Weights of a small transformer language model.
Size: 12 layers, 5 heads of 64 (1 for keys and values), 18.6M parameters.
MLP neurons of a small language model. Each row is named by its layer, matrix (gate and up: input weights) and neuron, and shows model dimensions 96-223. Each number is 128 + 24 x the weight over its row's rms, rounded and kept within 0 to 255. A neuron's up and down rows have the sign that makes its largest values positive.
After each neuron's rows, "fires after" lists the tokens most often just before its 100 highest values on Wikipedia text that the model never trained on; "fires on" lists the tokens most often at its 100 highest values on Wikipedia text that the model never trained on.

L5.gate281 [154 123  68 153 132 153 163  91 144 129 115 105 128  84 100 170 133 179 152 136 160 131  77 172 148 162 103 124 109 112 126 193 135 103 130 121 141 154 129 146 105 106 102 141 103 145 114  96  94  93 129 116 179 156 148  99 123 149 120 159 146 139 151 128 119 148 134 155 135 170 120 151 126 108 153 138 107 129 111 115  79 133 136 139 129 133 158 163 108 108  88 118 116 177 122 150  93 121 149 111 130 114 147 150 126 140 126 121  96  89 176  88 155  91 128 143 107 136 125 147 141 126 113 161 170 148 145 118]
L5.up281 [ 95 158 122 114 145 108 134 129 119 126  82 119 100 119 127 159  96 142 166 131 150 124 138 147 149 126 158 152 113  94 109 150 126 116  94  91 125 106 151 149 129 112  88 113 151 154 121 101 137 141 126 113 135 132 129  84 105 184  92 104 113  49 111 117 175 126 162 130 146 105 140 110 139 103  98 138 116 113 137 145 155 141 131 145  59 132 114  90  91  80 144 177 114 125 143 116 131 111 172 129  87  93 103 129 101 100  80 136 103 109 135 138 113 148 127 118 119 163 151  69 124 102 125  94 123 113  95 107]
fires after: "\n", "===\n\n", "==\n\n", "\n\n", ".\n\n", " |\n\n"
fires on: "|", " |", "-"

L3.gate188 [178 101 172 113 141 142 155 151 120 133 161 123 148 166 125  91 173 128 110 129 118 100 135 115 138 147 146 129 130 117 142 147 144  65 125 154 156 134 126 138 108 113 124 135 132 159  99  85 122  99 114 118 151 167 151 124 141 102  50 130 136 111 179 127 172 121 155 107 154 145 145 103 167  98  85 130 119 125 140 119 114 124 104 119  83 147  93 131 113 133 145 115 110 136  97 114 134  99 108 113  82 125 139 108 157 131 154 110 116  72 101 111 131 116 115 121 130 161 144 109 169 104  84 129 135 108 178 151]
L3.up188 [103 170 116 167 173 121 143 116 124 144 123 119 127 134 197 154 104 125 152 144 111 156  92 109  64  93  90  99 104 132 147 127 132  95 109 145 114 146 120 133 135 107 124 143 132 136 124 125 142 113 137  98 121  98 106 111 136 137 165 130 123 141 105 126 110 139 102 110 107 127 130 177  98 106 117 154 116 121 151 159 139 147 130 127 146 129 116 170 138 134 138 128 113 124 134 127 121 135 138 115 134 157 109 115 169 111  72 162 172 138 103 139 113 117 169 131 121 139 132  82  80 155 125 110 102  88 141 122]
fires after: ".\n\n", "\n\n"
fires on: "=="

L7.gate121 [ 98 128  74  94 127 124 110  96 129 107 152 155 134 166 136  82 174 151 109 151 124 103 175 145 123 127 130 131 100 127 147 178 152 132  93  87 135 140 121 115 156 108 168  71 119 111 156 126 147 112 132 144 101 127 175 120 128  99 140 103 122 175 141 176 159 149 121 179 121 121 172 133 105  97 106 125 112 124 167 114  94 113 122 112 124  99 135 141 144 170 134 123 134 114 163 154 136 134 125 120 122 139 106 124 157  80 109 132 134 125 102 134 130 169  97 113  98 105 170 121 150 134 143 138 136 142  82 131]
L7.up121 [157  78 133 119 163 137 133 134 129 149  95 146 135 133 118 161  87 126 148 141 114 110 150 176 137  86 131 159 127 130 115 111 106  98 142 137 145 172 115 124 150 119 113 111 124 119 103 104 106 115 118  68 129 148 121 144 106 184  93 135 155 146 126 149 153 126 152 118 101 179  98 120 119 144 117 121 140 114 124 141 142 159 124 115 168  94 123 138  93 133 122 124 121 125 121 103 166 156 111 134  93 137 160 112 146 121 157  95 140 111 102 115 147 140  94 123 158 124 137 111 102 119 150 108 126 138 146 116]
fires after: " |", " ", " Countries"
fires on: " |\n", ":", " Countries"

L2.gate385 [151 160 168 173 142 147 121 182 157 137 117  85 104 123 102 102 122  87 112  82 139  82 127 142 141 164 111 140 123 128  95 137 139 119 136 156 131 157 154  73 108 157 136 125 128 151 101 127 107 168 145 150  71 181 140 139 114 143 111 141 118  85  87  93 140  98 101 122 125  97 130 148  95 124 103 116 120 159 123 147  99 126 157  97  93  94 128 138 113 145 111 157 163 143 122 107 139 131 119 161 129 135 128 123  81 147 119 142 131  82 113 143 119 123 127 129 137 143 143 127 161 134 127 150  81 148 159 103]
L2.up385 [127 131 171 145  90 141 107 129 147 139 135 104 167 128  99 153 131 116 133 125 137 141 142 105 116 163 107 117 162 117  90  97 137 120 153 108 161 106 140 123 132 146 187  77 131 105 154 135 148 107 106 106 143 109 151 130 138 117 134 139 144 124 108 140 124  96 128  91 162 124 135 110 151 104 146 138 102 112  98 109 112  51 136 118 138 104 145 156 119 158  98 121 134 113 143 112 148 167  89 132 101 105 122 120  84  56 147 100 132 118 117 139 130 145 114 134 143 141  93 120 129 101 131 118 162 137 164 146]
fires after: ",", " in", " of", " for"
fires on: " where", " which"

L9.gate706 [133 142 145 167 115 135 130  98 133 109 152  93 125 134 159 120 130 133  93 129 126 196 137 127 149 153 154 145 136 108 142 114  99 130  80 131 145 131  99 147 119 117 100 135 105  96 148 114 139 153 113 133 132 119 120  98  71  98 157 145 183  96 126 100  95  99 139 127  86 160 121  99 129 156 138 124 118 131 128 107 163 118  89 128 167 148 131 164 119 139 134 115 123 114 110 136 135 125 103 158  95 132 120 129 180  88 153 125 115 124 137 174 119  93 104 118  91 108 112 110 104 144 176 132  90 136 141 147]
L9.up706 [116 134 124 116 120 113  96  94  98 137 121 106 126 109 146 153 156 164 123 157 158 132 177 100 124 136 187  85 137 108 121 127 124 147 116 165  95 149 127 133 132 127 161 147 127 140 151 161 141 139  91 131 153 169 167 144 100 112 148 104  93 136 138 106  99 136 166 123 160 101 147  72 142 154 129 129 115 112 123 124 130 119 108  92 149 180 103 158  76 140  68 149 138 112 117 120 103 141 167 118 133 120 151  85 124 128 162  63 146 135 151 107 159 111 115  94 154 117  78 156 132 152 132 109 188 113 146 137]
fires after: " the", " of", "-"
fires on: " the", " end", " top", " all", " Area"

L5.gate191 [104 106 127 139 126  96 138 156 133 135 126 109 107 120 108 166 130 105  77  97 106 137 115 134 145  92 150 145 129  96 125 150  96 138 139 143 129 114 103 107 141 144 152 130 117 102 170 115 127 140 179 135 136  99 120 123 139 123 127 153 100 127 127 105 123 156 123 114 159  95 153 141 121 156 129 159 117 178  89 108 149 117 142 106 100 129 200 107 149 123  84 143 107 104 105  96 111 146 122 101 104 145 131 126 172 105 138 134 108  88 133 173  82  91 141 119 116 145 151 111 140 150 167 125 173 145 114 135]
L5.up191 [153 130 150 112 148  98 101 132 118 152 150 146 144 105 130 119 103 103 142 134 140 102 146 155 123 133 100 148 100 141 138 153 171 143 168 139 102 157 171 121 104 137 130  90 114 165 170 118 150 116 148  94 106 130  60 144 144 150 114 139 141 105  81 119 107 115 167 132 108 110 164 117 103 104 126 129 138 139 144 138 183 153 124 146 110  87 164 152 128 145 131 101 126  98 156  87 109 121 118 116 119 111 127 158  75 131 178 162 154 149 124 125 115 133 102  74 129 166 125 148 100 148 142 112  85 143 162  98]
fires after: "0", " —", "3", "1", "4"
fires on: " |", ";"

L5.gate333 [116 155 144 117 127 151  95 134 141 123 136  95  98 132 110 138 137 150 130 141 131  88 116 119 121  98 145 134 101 132 166 124 118 112 107 109  93  94 119 134 156 152 128 141 102 121 129 173 110  94 158 125  99 153  94 158 122 116 145 125 147 132 143 121  95 121 136 117  93 102 124 125 100 104 138 108 124 161 125  98 178  62 118 126 108 138 151 154 153 159 106  76 121 124 116 150 179 162 105 150  93  99  90 122 132 116 122 142 155 153 115 131  80 128 104 158 108 123 134  87 142 123 115 127 115 147 155 128]
L5.up333 [137 131 167 155 150  87 144 119 117 181 108 124 100 184  98 123 134 126 113 137 144 178 174 103 103  80 140 132 142 130 105 140 170 150 118 145 143 117 143 103 133 100  56 103 139 168 121 105 144 124 162  82 109 162 137 146 134 141  91  67 107  87 101 136  90 130  97 135 117  88 134 117 111 124 109 162 145 125 138 135 142 157  95 145 108 121 146 134 112 127 122 133 141 118 157 122 131 102 136 138 118 117 131 140 120 148  75  73 154 119 124 134 137 108 138 139 155  70 124 132 140  96 110 114 152 107  77 111]
fires after: " ", "0", "1", " |"
fires on: " |", ";"

L9.gate623 [115 129 131 148 144 116 124 140 120  72 105 141 124  52 129 128 130 126 164 120 107  95 134 104 101 165 107 118 122 126 129 154 122 163 132 131 109 175 128 107 169  79 142 136 194 152 145 124  88 142 113 115 152 149 104 146 118 132 130 106 127 135 125 153 105 132 114 156 103 141 167  64 148 139 164 118 124  91 104 137 137 111 116 127 144  82 143 122 117 179 106 147 113 120 152 149 148 120 112  96 161 110 141 127  83 114 136 158 141 136 109 159 169 134 129 149 102 187 120 156 146 150 143 168 134 127 136 123]
L9.up623 [ 86 116 130 164 149 128 106 106 128  84 112 150 167 172 119  97 158  99 116 107 109 132  86 100 146 133 132  88 131 131 137 133 100 159 169 173  99 136 122 150 100  72 173 133 161 159 126 118 158 121 104 114 141 168 178 198 121 122 126 130 140 112 136 158 126 128 118 151 135 134 137 110 169 138 153 120 133 119 140 185  72 136 123 119 121  78 132 136 129 121 151 135 131 104 140 115  78 175 112 138 149 131 168 121 116  77 142 146 103 105 152 120 123 107 137 110 173 161 112 105  88 153 137 152 164 124 141 125]
fires after: " |", ";", " Mc", " °", " (", ":"
fires on: " W", " |", "F", " F", " t", "N"

L3.gate600 [ 90 148 146 152 102 120 104  98  94 130 137 141 137  84 113 101 139 122  97 154 122 112 133 133 120 120 102 125  91 159  97 118  94 144 125 155 127 138 148 149 120 127 102 110 114 151 131  97 151 121 112 109 177 169 178 136 152 168 115 137 119 117 120 176 125 107 154 143 139 156 138 129 149 160  74 143 169 148 135 150 127  92 151 129 131 118 122 110 113 111 142 132 121  94 144  73  90 155 139 106 121 117 142 120 109 130 147  96 178  96 156 149 130 104 109 131 172 120  89 127 126 121 132 123 108 172 161 120]
L3.up600 [139 155 102 130 120 158 101 152 119  93 129 122 145 101 123 124 140 173 140 117 134 151 147 136 146 175 111 184 152 130 116 117 133 113  99 119 174 158  93 112 151 132 111 142 156  79 139 135 137 100  82 131  80 115 121  86  80 110 133 106 112  83 122 116 138 124  90 129 154 153 121 113 127 106 164 133 127 131 145 134 136 129  95 137  97 117 147 133 142  95 155 163 124 121 147  78 108 149 135 167 118 149  84 101 121 103 139 110 170 119 121 155 119 141 107 111 140 123 129 122 127 155 101 125 117  95 112 205]
fires after: " |\n", " Kh", "===\n\n", "\n", "==\n\n"
fires on: "|"

L9.gate560 [147 151 127 133 132 117 154 158 132 109 136 131 143  74 114 134 109 147 173 147 128 139 122 106 136 151 117 124 145 126 103 113  99 128 110 125  92 112 180 155 137 147 140 119 154 145 105 105 148 132 122 130 126 117 114  98 130 139 151 160 158 105 179 146 129 126 130 106 116 137 113  75 131 128 112 146 151 137 142  99 178 177 122 154 156 158 142 148 166 143 129 133 155  99 116 165 126 159 170 114 105  83 117 111 169 109 143 121 105 147 156 126 133 139  89 151 125  88 148 146 107 132 117 144  91  69 118 133]
L9.up560 [115  97 149 145 141 147 117 110 155 126 128 112 146  96  85 101 153 105 171 107 158 163 113 155 102 142 100 129 157 156 114 116 127 131 135 119 167 107 118 138 136 197  91 124 137 165 139 151 131 175 132  98 136 148 144 131 189 129 161 117 154 130 127  89 168 104 141 129 147 144 158 167 142 119 124 153 155  65 114 154 102 103 102 103 156 122 101 141  99 151 162 146 132 177 107 138 109 123 154 157 145 199 125 166 141 142 120 132 152 148 119 122  98 101 125 116 123 112  97 120 118 139 128 139 123  95 152  66]
fires after: " ", "On", " on", " –", " to", " December"
fires on: " ", "1", "14", "17", "3", "–"

L3.gate300 [146 171 122 128  84 142 131 130 122 123 116 140 131 188 155 110 147 131 126 127 123 112 120  87 130 134 148 165 100 136 111 121 104 159  94 152 112 159 117 111 139 148 116 141 168 147 142  99 103  98 153 122 152 119 149 158 136  95 153 126 140  70  98 120 120 136 132 101 105 152 138 110 129  92 134 152 105 142  95  88 157 112 152 133 125 152 139 147 114 164 135 117 127 123 142 113 153 145 101 136 144  92 141 132 119 177 114 111 136 155 149 142 118 106 114 139 132 135 121 119 137 170  59 116 119 129 133 154]
L3.up300 [ 77  85  96 104 144 128 111 112 115 124 135 170 120 191 107 114  93 114 121 135 180 106 168 148  87  92 135 150 101  88 111 120 110 133 117 140 156 102 134 116 143 137 123  88 147 116 125  84 115 126 149 143 131  95 161 134 134 119 130 133  93  89 109 157 105 100 146 160 117 155 134 117 126 136 138 140 155 156 123 126  96 155 144 163 119 141  57 137 148 145 123  98 130 102 155  92 121 161 118 126 150 144  85  89 146 145 114 142 107 120 107 176  99 144 118 118 132  96 110 136 169 104 151  88 139 117 114 110]
fires after: " ", ".", " ("
fires on: "200", "3", "196", "199", "198", "185"

L3.gate451 [118 177  98  90 128 109 127 145 125 151 145 110 112 150 152 102 116 120 177 119 132  68 119 130  80 193 125  87 134 115 151 134 126 139 105 161 115 143 126 137 160 137 161 146  79 137 130 109 120 104 111 135 158 131 147 134 142  88 102 163 132 139 143  96  94 163 115 146 123 126  88 166 148 117 112 134 130 131 125 118 137 119 152 134  96 142 137  93  84 146 120 121 137 161  97 139 118 140 105  83 105 135 147 130 130 137 191  76 128 103  95 131 167 131 107 138  82 156 115 153 144 126 129 109 110 115 167 136]
L3.up451 [119 159 111 134 136 110  72 137 128 140 125 130 125 171 144 121 108  90 127 112 109 118 133 137 131 149 143 130 101 164 144  92 136 134 135 155 130 119 166 107 129 166 123 146  98 127 115 138  99 130 155 140 125 122 126  95 110 111 130 168 174 132 118 102 139 126 123 127 113 120 129 172 134 116 158 150 146 122 138 123 130 165 124 138 109 144 133 120 138 159 138  82 107 160 133 122 116 152 153  90 150 160 137 131 115 138 145 135 106 135 152 158 151 121 128  99 108 142 150 122 128 147  95 129 115 114 107 102]
fires after: " ", "–"
fires on: "200", "202", "201", "197", "199"

L3.gate2 [ 88 165 145 105 191 155 124 175 124 150 114 128 168 100 142 101 111 127 130 147 140 146 121 105 142 107 141 114 112 134 137 137 143 155 121 109 114 150 109 127 133 117 168 157 138 140 140 155 100 142 130 128 111  96 130 140 142  88 126 134  91  97 153 122 156 131 119 132 113 151 145 167  92 132 159 155 135 126  91 148 110 105 118 159 156 171 107 166 108 108 114 133 151 121 101  74 147 136  92 155 140 110 128 111 115 126  85  88 121 115  81 143 102  87 110  98 120  84 119 113 168  85 109 144 121 114 127 118]
L3.up2 [ 93 123 133 102 128 137 139 146 152  92 140 131 151 101 155 102 135  90 127 145 116 122 129 119 124  78 124  95 160 119 179 128 140 111 141 143 168 116 111 118  90 153 162 151 137 123 141 130 147 120 134 123 125 131 126 111 131 123 113 138 145  64 116 146 105 136 124 122 145 136 159 115 221 116 144 127 109 156 143 175 125 185 160 119 134 152 101 146 146  91 126 178 106 156  93 117 142 129 148 123 112  86 121 121 128 158 134 101 126 157 140 111 107 165 120 156 118 140 124 137 133 171 143 139 116 173 123 139]
fires after: " |", " qual"
fires on: " ", " as"

L2.gate254 [113 125 154 148 146 155  73 128 135 140 160 124 149 172 130 108  98 167 138  94 171 130 136 115 131 118 156 101 123 132 116 120 149 137 111 132 136 140 149  92 168 129 148 155 121 167 119 125 148 133  79 140 105 113 117 119  90 125  92 175 120 146 134 133 124 118 122 110 127  97 107 146  98  97 120 118 153 121 139 118 127 130 104 104 144 134 104 107 117  75 146  92 102 154 135 148 134 146  62 122 107 172  98 116  98 113 164 165 124 112 134 126 130  94 124 107 100 152 157 121 134 112 154 123 135 106 186 182]
L2.up254 [ 91 130 142 119 123 159 110 109  91 138 137 147 134 119 153 138 115 138 135  93 108 112 126 102 113 145 175 121 136 152 135 157 112 108 113 107  79 122 128 128 145 110 108 156  90 136 119 124  80 142 121  94 122 135  60  84 124 128  72 138 115 174 143 154 113 120 139  98 115  83  96 125 141 116 124 158 130 147 109 168 129 112  88 115 139 143 124 127 134 106 118 103 138 136 140  98 114  87 132 166 113 156 117 102 104 103 157 167 112 115 130 136 125 131  81 107  84 103 128 132 100 120 131  97 178  89 161 149]
fires after: ".\n\n", "\n\n", " |\n\n"
fires on: "=="

L9.gate327 [105 174 108 161 145 166 134 170 123 117  94 173 132 104 125 126 159 129 133 129 115 114 163 103 129 146 141 137 128 159 108 126 175 152 109 165 125 127 164 157 134 140 114 132 125 133 129 170 136 101 114 132 112  97 136 148 148 135 104 133 130 153 127 129 136 150 123  81  99 142 151  90 130 106 134 117 136 136 117 125 139 148 122 104 123 154 125 129 137 159 119 144 178 140 143 148 154 174 127  80 148 115  95  89  65 133 114 135 115 146 117 159 115 159 137 126  99  99 114 146 139 166 136 123 169  76 120 143]
L9.up327 [155 156 143 109 132 140 163  82 112 133 127 121 105 105 152 125 131 116 160 103 112 114 135 132  91 131 101 120 133 128 179 152 142 138 156 131 134  97 116 121 131 157 108 157  82 145 109 129 100 155 128 108  98 129 133 152  91  83  95 100 153 128 121 123 126 136 115 135 119 108 173 115 120 139 117 107 173 116 171 150 180 124 132 181 181 141 134 106 147 128 134 125  97 123 111 123 138 146 120 120 119 166 122 131 122  92 132 151 145 110 145 157  95 129 130 185  65 145 150 124  85 139 104  97 114 161 143 122]
fires after: " ", " |"
fires on: " ", " T", "1", "8"

L7.gate621 [104  84 106 138 118 182 114 119 149 141 184 140 132 142 128 136 101 120 132 170  92 119 103 131  90 143 146 149 106 121 133 136 163 161 156 113 120 123 110 114 142 168 139  89  50 110 105 122 158 140 120 119 127 114 123 164  92 141 101 144 114 156 139 142 135 106 168 128  96 131 114 122 121 124 142 152 157 117 127 134 140 127  85 180 158 104  93 120 148 116 104 135 173 104 130 141 120 175 133 108 127 178 111 131 121 112 156 130 142 107 123 100 108 191 119  87 126 152  92  89 116 130 123 118 161 115 133 107]
L7.up621 [122 143 138 165 168 165 134 141 116 136 129 153 107 161 159 147 131 142 122 176 104 141 152 168  90 178 107 136 162 138  73 140 151 139 123  87 163 155 127 159 130  95 103 130 134 166  93 116 124  87 169 107  68 137 147 141 142 108 143  83 135 139 142 125 132 142 111 128 142 154 134 113 130 106 151 128 125  90 137 170 160 156 116  83 113  76 127 131 148 141 104 113 144 124  99 151 123 168 150 162  82 125 149 113 128 110 153 154 111 141  99 119 141 117 100 148 114 169 104 130 171 161 105 129 133 141 106 165]
fires after: " ", "0", "2", "1", " |", "4"
fires on: " |", ";", "0", " +", ")", "2"

L7.gate62 [129  97 153 114 135 117 167 131 144 130 117  47 163 107 123 106 139 101 115 123 125  87 143  67  93 134 124 129 129 113 139 104 139 138 120 150  87 137 140  67 133 132 154 104 111 125 127 137 141 113 166 149 115 102 136 123 114 140 115 135 134 166 159 110 154 127 134 127 100 126 151 156  99 152 121 137 127 126 114 155 131  77 119 116 145 105 168 141 108 131 166 123 134 106 138 103 158  85 123 109 108 110 139 109  99 109 168 132  89 128 159 141 147 135 126 107 136  78  88 178 147 124 133 145 140 116 118 160]
L7.up62 [140 102 142 146 131  87 126 140 111 140  97 114 110 144 144 121 123 159 131  89 115  55 113 139 160  86 140 110 110  96 138 111 106 145 172 131 161 108 163 124 128  77 144 124  97 134 104 172  94  86 117 134 122 131 157 114  82  63 115 102 106 170 134 110 133 130 124  76 110  87 173  98 141 112 128 123 143 131  95 118  91 131 120 120 174 111 127 132 127 121 151 101 175 154 114  85 113 145 132 146 144 146 145 110 126 144 119 113 154 103 141 146 105 124 127 107 131 142  88 179 144 144 120 122 151 125  85 163]
fires after: " |", ",", "1", "0", "\n", " "
fires on: " ", " |", ";", "-", " |\n", "–"

L5.gate292 [122 136  88 101 139 157 135 132 112 100 186 153 147 135 123 103 131 124 141 143 134 136 160 123 119  87 103 135 101 119 166 170 126 141 133 135 118 142 141 108  92 102 126 131 142 134 119  84 130  93 109 105 112  91  82 131 151 165 105 139 130 179 122 102 118 142  75 121 119 138 110 163 133 115 128 138 128 118 102 141 138 143 100  88 150  81 115 123 134 167 107 201 102 127 128 126 115 139 132 128 127 116 109 112 153  90  97 138 102 129 154 125 114 140 124 126 119  99 152 141 131  66 100  97  91 146  73 163]
L5.up292 [114 149 100 136 115 113 102  66 147 131 130 101 112 129 132 106 126  82 119 127 104 117 122 100  97 163 154 143 153 106 147 152 178 177 100 121 138 156 153  82 101 121  93 145 126 122 130 147 140 125 105  95 103  94 108 109 125  78  99  87 156 127 131 116 122 112  83  95 129 183 173  97  99 120  91 119 104  84 119 154 143 117 134 133 141 140 108 108 104 114  97  96  97 116  93 138 154 110 110 170 173  96 130 139 122 125 121 146 121 131 105 105 146 115  98 130 172 121 137 173 110 157 130 163  90 103 151 136]
fires after: " |", ";", "3", "5"
fires on: " ", " |", ";"

L5.gate547 [128 122 114 140 126 157 129 159 122 109 146 116 106 117 147 139 102 154 169 107 138 138  78 154 102 115 153 137  99  95 121  90 144  80 130 119 156 151 158 116 172 153 125 110 163 169 120 129 134 165 152 142 146 140 122 127 116 145 187 113 144 149 101 198 102  69 138 123  64 165 112  97 159 133 101 148 152 152  91  80 180 112 159  95 157 142 113 100 127 138 146 138 109 139 126 110  83 133  94 106 133 113 159 166  91 144 168 121 122 156 144 179 106 160  89 127  70 173 158  98 142 146 146 122 133 117 160 137]
L5.up547 [118 142 130 146 170 101 165 154 128 117 103 141 110 136 116 108 121 167 112 148 137 123 127 116 132 171 123 147 123  95 120 142 129 105 134 133 150 129 127 136 155 153 114 164 146 131 110 161 156 129 136 126 116 151 153 117 176 111 144  99  96 141 121 126 136 109 137 143 130 112 121 139 157  94 164 122 142 145 131 103  82  87 118 147 155 181 156 180 118 130 109 124 134 117 114 163 157 123 126 103 122 114 136 143 158 121 108 150 119 118 124 112 160 130 133 111 124 102  85 123  78 127 108 126 125 153 134 143]
fires after: " ", " (", " imp"
fires on: "198", "194", "196", "197", "195"

L2.gate594 [121 110 151 140 114 159 120 100 121 166 113 131 102 121 183 166 132 108 134 183 160 123 117 129  96 151 102 145 136 125 141 152  96 118 109 139 133 155 140  82 163 115 106 116 148 165 140 124 103 104 138 149  87 121 116 134 125 126 112 171  96 114 119 158 158 130 119 123  96 116 168 168 145 126 106 154 114  88 123 106 116 171 105  89  92 101 116 151 120 155 131 102 104  88 164 126  91 105 116 110  78  89 123 109 136 147 171 157 140 109 166 120 120 141 124 132 127 145 166 141 110 158 167 124 110 142 161 172]
L2.up594 [128 132 113 157 126 120 125  94 103  85 134 138  88 111 145 105 141  76 102 159 106 143 119 123  82 122  46 138 104 108 163 140 165 157  87 139 138 123  87 111 142 127 108 123  96  97 145 142 134 136 161 120  93  89 109 151 108 135 141 159 110 134 128 112 127 110 112 102 115 138 138 178 121 175 120 101 112 112 128 134 183 111  72 120 152 161 119 136  77 127 113 130 153 133 140 114  96 169  74 135 142 124 120 113 125 146 130 137 124 120 144 163 153 122 110 120 106  86 135 140 175 140 138 148 110  98 108 122]
fires after: ".\n\n", "\".\n\n"
fires on: "==", "==="

L7.gate304 [116 140 155 133 117 100 102 136 127 130 100 159 163 134 152 140 179 147 115 132 123 172 131 109 146  94 110 132 165 117 127 167 132 183 115 106 114 116 165 136 121 140 148 145 101 119 106 147 151  97 111  84 127 109 109 124 123 121 139 139 129  97 102 161 107 142  60 159  83 174 142  86 169 133 138 111 136 130  90 115 134  99  93 108 138 113 108 146 133 117  99 159 140 107  99 138 129 116 113 109 107 164 108 150 132 119 150 132 118 140 129 131  52 134 111 104 123 117  80 164 155 151 115 127 111 128 114 160]
L7.up304 [109 120 129 143 104 102 173 107 121 109  92 125 143 151 122 121 126 121 128 108 117 102 132 136 137 139  99 127 111 145 120 104 150 120 125 133 146 116 137 131 102 158 162  55 111 124 159 149  99 124 156 156 140 189 151 146  94  99 102 121 140 139 131 124 114  94 168 112 125 126 149 123 151 100 113 134  92 106 151 110 108 104 124 139 167 153 113 117 152 113 128 139 147 131 111 126 100 113 139 134 110 109  46  98 180 105 145 129 151  99 192 148 107 118  82 116 139 123 131 133 128 103 101  76  90 100 119 152]
fires after: "1", "0", "2", "4", "3"
fires on: " |", ";", "4"

L7.gate257 [145 153 129 154 129 122 124 122 132 115  99 139 125  95  99 181 103 103 128 105 109 113 105 127 134 110 157 140 158 139 110 117 153 136 163 114 108 149 163  81  98 117 170  83  84 111 119 108 188 120 130 110 128 120 117  90 150 138 114 102 100  86 139  89 147 152 120 114  98 144 192 170 124 153 146 145 137 109  76 195 118 139 114 169  97 108 134 148 129  67 149  87 121  99 126 122 102 112 133 112 129 145 141 142 154 130 100 159 161 136 107 106 173 155 140 160 158 166 115 130 156 121 162 147 145 120 133 128]
L7.up257 [128 162 143 132 121  74 105 111 153 124 118  77 156 126 115 106 155 137 131 149 121 179 119 124 124 183 128  92 165 125 111 135 108 103  88 104 119 135 136 135 109 124 114 113 111 128 105 128 124  97 117 144 145 109 157 150 124 140 109 136 108 127 124 118 137 111 152 158 152  95 130  90 115 115 118 148 145 144 124 136 115 111 117 101 123 158 161 182 133 125 127 120 122 117 124  84 112 117 130 142 155 127 135  96 112 119 178 160 120 101 139 148 144  93 109 127 126 124  53 149 122 135 134 141 112  92 115 127]
fires after: " at", " the", "–", "\n", " At", " In"
fires on: " the", "|", " that", " Southern", " same", " other"

L9.gate774 [116 140 129 144 138 156 107  91 142 103 110 107 111 116 124 108 133 127 147 117 154 132 140 113  50 137 108  80 156 139 133 137 177 169 154 126 127 161 161 104 133 122 117 182 134 136 140 153 122 122 112 172 139 148 118 142 173 136 151 153 117 132 117 123 119 137 178  87  92 110 171 132 121 109 132 122 131 135  87 144 169 119 117 119 108 138 123 138 138  92 136 144 119 116 115  89 128 122 111 135 117 149 113 144 127 128  99  87 116 144 145 109 140 117 176 120 130  93 121 118 123 138 146 147 136 107 152 158]
L9.up774 [109 124 111 181 150 107 102 118 146  99 123 134 120  94 103  96 148 138 126 150 121  83 104 106 179  95  86 170 122 113 117 119  99 121 136 108 160 145 168 125 109 170 149 163 165 126 134 134 163 135 135 127 111 149 116 145 131 155  89 126 156 108 127  97 115 119 156 103 133  99 120 151 145 142 137 144 152 105 188 151  94 153 147 125 132 183 171 121 179 126 120 114 155  80 109  92 120 113 125 144 104 141 131 173 166 114 102 132 102 126 110 101 136 110 132 132 111 137 186  96 103 119 129 147 126 104 158 154]
fires after: " |", " had", " W", " has"
fires on: " ", " a"